MLP neurons of a small language model. Each row is named by its layer, matrix (down: output weights) and neuron, and shows model dimensions 400-495. Each number is 500 + 50 x the weight over its row's rms, rounded and kept within 0 to 999. Numbers have three digits each.
After each neuron's rows, "fires before" lists the tokens most often just after its 100 highest values on Wikipedia text that the model never trained on. A number after a token or word is its count.

L5.down1488:465454510394449375472478478552627495473515438499475595540564504475435564540458513493511524537496590542483543497481480474569477501517501488390519539541510504468478531525431524386483450455451443489483615558485495489545499564581556566536463465559509605440560448463461526530531411492478453548
fires before: "=" 100

L5.down1624:482429659448505508595491570509592514379474450555628467512537545554607508548553442536516425512503546454427581432485550468554418542603484463550540468442466475494432541478484463509615553531511466485565524516427446524576452565503439583481474502505496508531530462530519452555477533571524500520
fires before: "=" 70

L5.down1580:566475453543474488470528537537571432553478506496472520485592529457501532416598461476507431525465490526476435522538465489455539542500512564493428550470566428562493432515493323469514518442508499515627470530543433466520532566514461441495616511517552461563454536542435403542478476540553534459
fires before: " |" 54, ";" 9, ")" 5, "N" 4

L5.down16:507496603510612473467436510533478525448454576531417534474425434469562510528542495503501506469565519521452567544584421554416483483473603488525431495590503531517472467450517538528421589593502376495550504382423531489530474440438495513546435448527452522495503473547527472524437515528471472504
fires before: "|" 39, "\n" 18, " |" 10, "  " 4, "%" 4

L7.down1230:551478534485529526521517463471519444547473518505515513484514550491512472530586450549481409410466561493451598472406532461523485439502512471539615525443456509555528489553520454484444547483406486550526427432536458406461540572467527461574591556561503509453439427509403408488522455483609487506
fires before: " |" 38, ";" 22, "ive" 4

L5.down214:444521473495515602486510453538495505528489502579473431482394543531441503517525554480475554521487515506511554511485475414538494589473435421483477426603513554589393402503580475492601428506535570525556498414430542577544427551520563466498551634549498409439443506438469446504477534500593499487
fires before: "-" 77, "=" 10, "g" 4

L5.down1719:498528524535479554502490510480532533455552494438523506501389419507484560511532509496518496551512501443525472455552472417490514505552576449497553449462481605622420469497456583480472432523525533546532488427504519553514443546554582448449512504471463390453456546497560442513482523491427596467
fires before: "=" 100

L5.down717:532455482514508568555452604514437434499462582460480510589503548464518531521523515490518475501594482516522519492513475504543482484535365489505479536571448467435395475503471492478486520545563516468519474486500484508606520599456543705494491624481476484464545398563519434584486578573481365556
fires before: "=" 80, ":" 5

L7.down1525:528490543432475502537426665639551494488438458587448449543554435495543515417458540436495468539469519507420487493553427463491414591425470390512510562523478530541473425475462516470469530557454497405566515480494519481468543494477532471386529626524479410508550405542486489520497451487518421520
fires before: "\n\n" 23, " The" 15, " He" 9, " She" 4, " It" 4, " In" 4

L5.down1183:478559439397434515495500451485583590522459401568512476484586549472497565514413455515541481533561543497521495494504481420387515496497608433492535446482402480475498408427496485448504478490547427560547526465461454523587525542441504513475486423520473507481531486498471502522542446537434517491
fires before: "=" 65, " |" 12

L5.down1594:492527488499500496505486558566562600547430456577481577428454517396509467498472518424411484536550454474435473479570504460509482392405502523460520438516519435522453419478512398435511441503509494515483563374480463492470486533478502566468488550490524569482466507475430523444560492599489506579
fires before: "=" 76

L5.down2074:481456552462487514528538468494461476498506509489503437513485505520498464450542492491467536545544431501560544526518546542530477487447442531606479487558472540464508483545518534460627485572519498563439404516510549522532510553542513486567499599416444564541464503568469512536537582585514562467
fires before: "=" 92

L5.down1379:480506509441596540628525514540552438496595517428450460527490518465540380413485516451514435557505487520477433516518457475445540498503475461495493458582489503512496557476514505608587432516439473458519453495502520523556473500451588513459418459556392588467521477573476480528469511612463422474
fires before: "|" 61, " |" 13, "\n" 9

L5.down1054:452414492543550469468492462611512481559535497511449491457460538472504520512543466452531421477513490527455526518541509450414502514497541547446501522482523520530399564456506510512501537620507516470464463458485378505475494536432463511509460459554497481534501495470394469437583505475562440478
fires before: "-" 56, "|" 39

L5.down1627:487521546455539539556440489455498488498389591525524596478478469592468508457446408536495481510623461424370536503503499492480536522529537495455476504519431564428469430403486473499443380597495498533562516529482522472519484581547573553502460524613484508503597496514515494501616529433503476493
fires before: "=" 87

L5.down969:466491487466498567523515507554577520507499626552506543495470486505519508509579534573486493533527451364443505577523455426483401513610511444533589488596511596524474458456512478476533457483597538453555597447519543444535492487498549497573480567600452424549532538505541510616488553565537549505
fires before: "=" 88

L5.down187:616579550423543460527466496517456439472458603512390541477429396497479494478584495465502515554551576494530437553588513550404512600532540505551379563523485481499460461558429462510421457494473453471454497461377424516502497475469553547524375535378472484459499509523477514526529506457548417486
fires before: "'" 23, "\n" 15, " |" 7, " Roc" 6, "–" 6, "|" 6

L5.down213:547541548522526452523531539473455436506412550509464525509473538461516499505591452456576454578398475592549580471530571503370577569515525526493509485485546568445466579560454461504593541522548525476535537377460514524482418527535440465504444580603419650539530573568456532522428467530521437540
fires before: "|" 93

L7.down94:554462543486538529559453516545488553468400553474442515528488589485508517409577475427516479530542566486549535493465476540508408569585504459519468455530537580501560535513548532458498588543451535444512471474497491448476484526537451557393531488482541442524534446422549386510529563526455556488
fires before: "\n\n" 44, " The" 7, "." 4, " Mot" 4

L5.down417:521580557504418494423544524469549500471504486442468506512522484423421452507592479462554529533452492479531529515516472414491421451513445444455457475669572467578438482467539536472466431528510498464578532565501558523551485587491571585414512575564476523457504546499513577488447529499454530503
fires before: "=" 79, " (" 6

L5.down1026:554567470515492548548507489506533476532457465512600475595392488518521422502407500583441446439475492518504603455528473454520527457510474549458513425518476551483458452397513513504560529509507536497489509423597528537487451574497504529391490537478498493471525469479599467575511551490492473518
fires before: "=" 87, "-" 8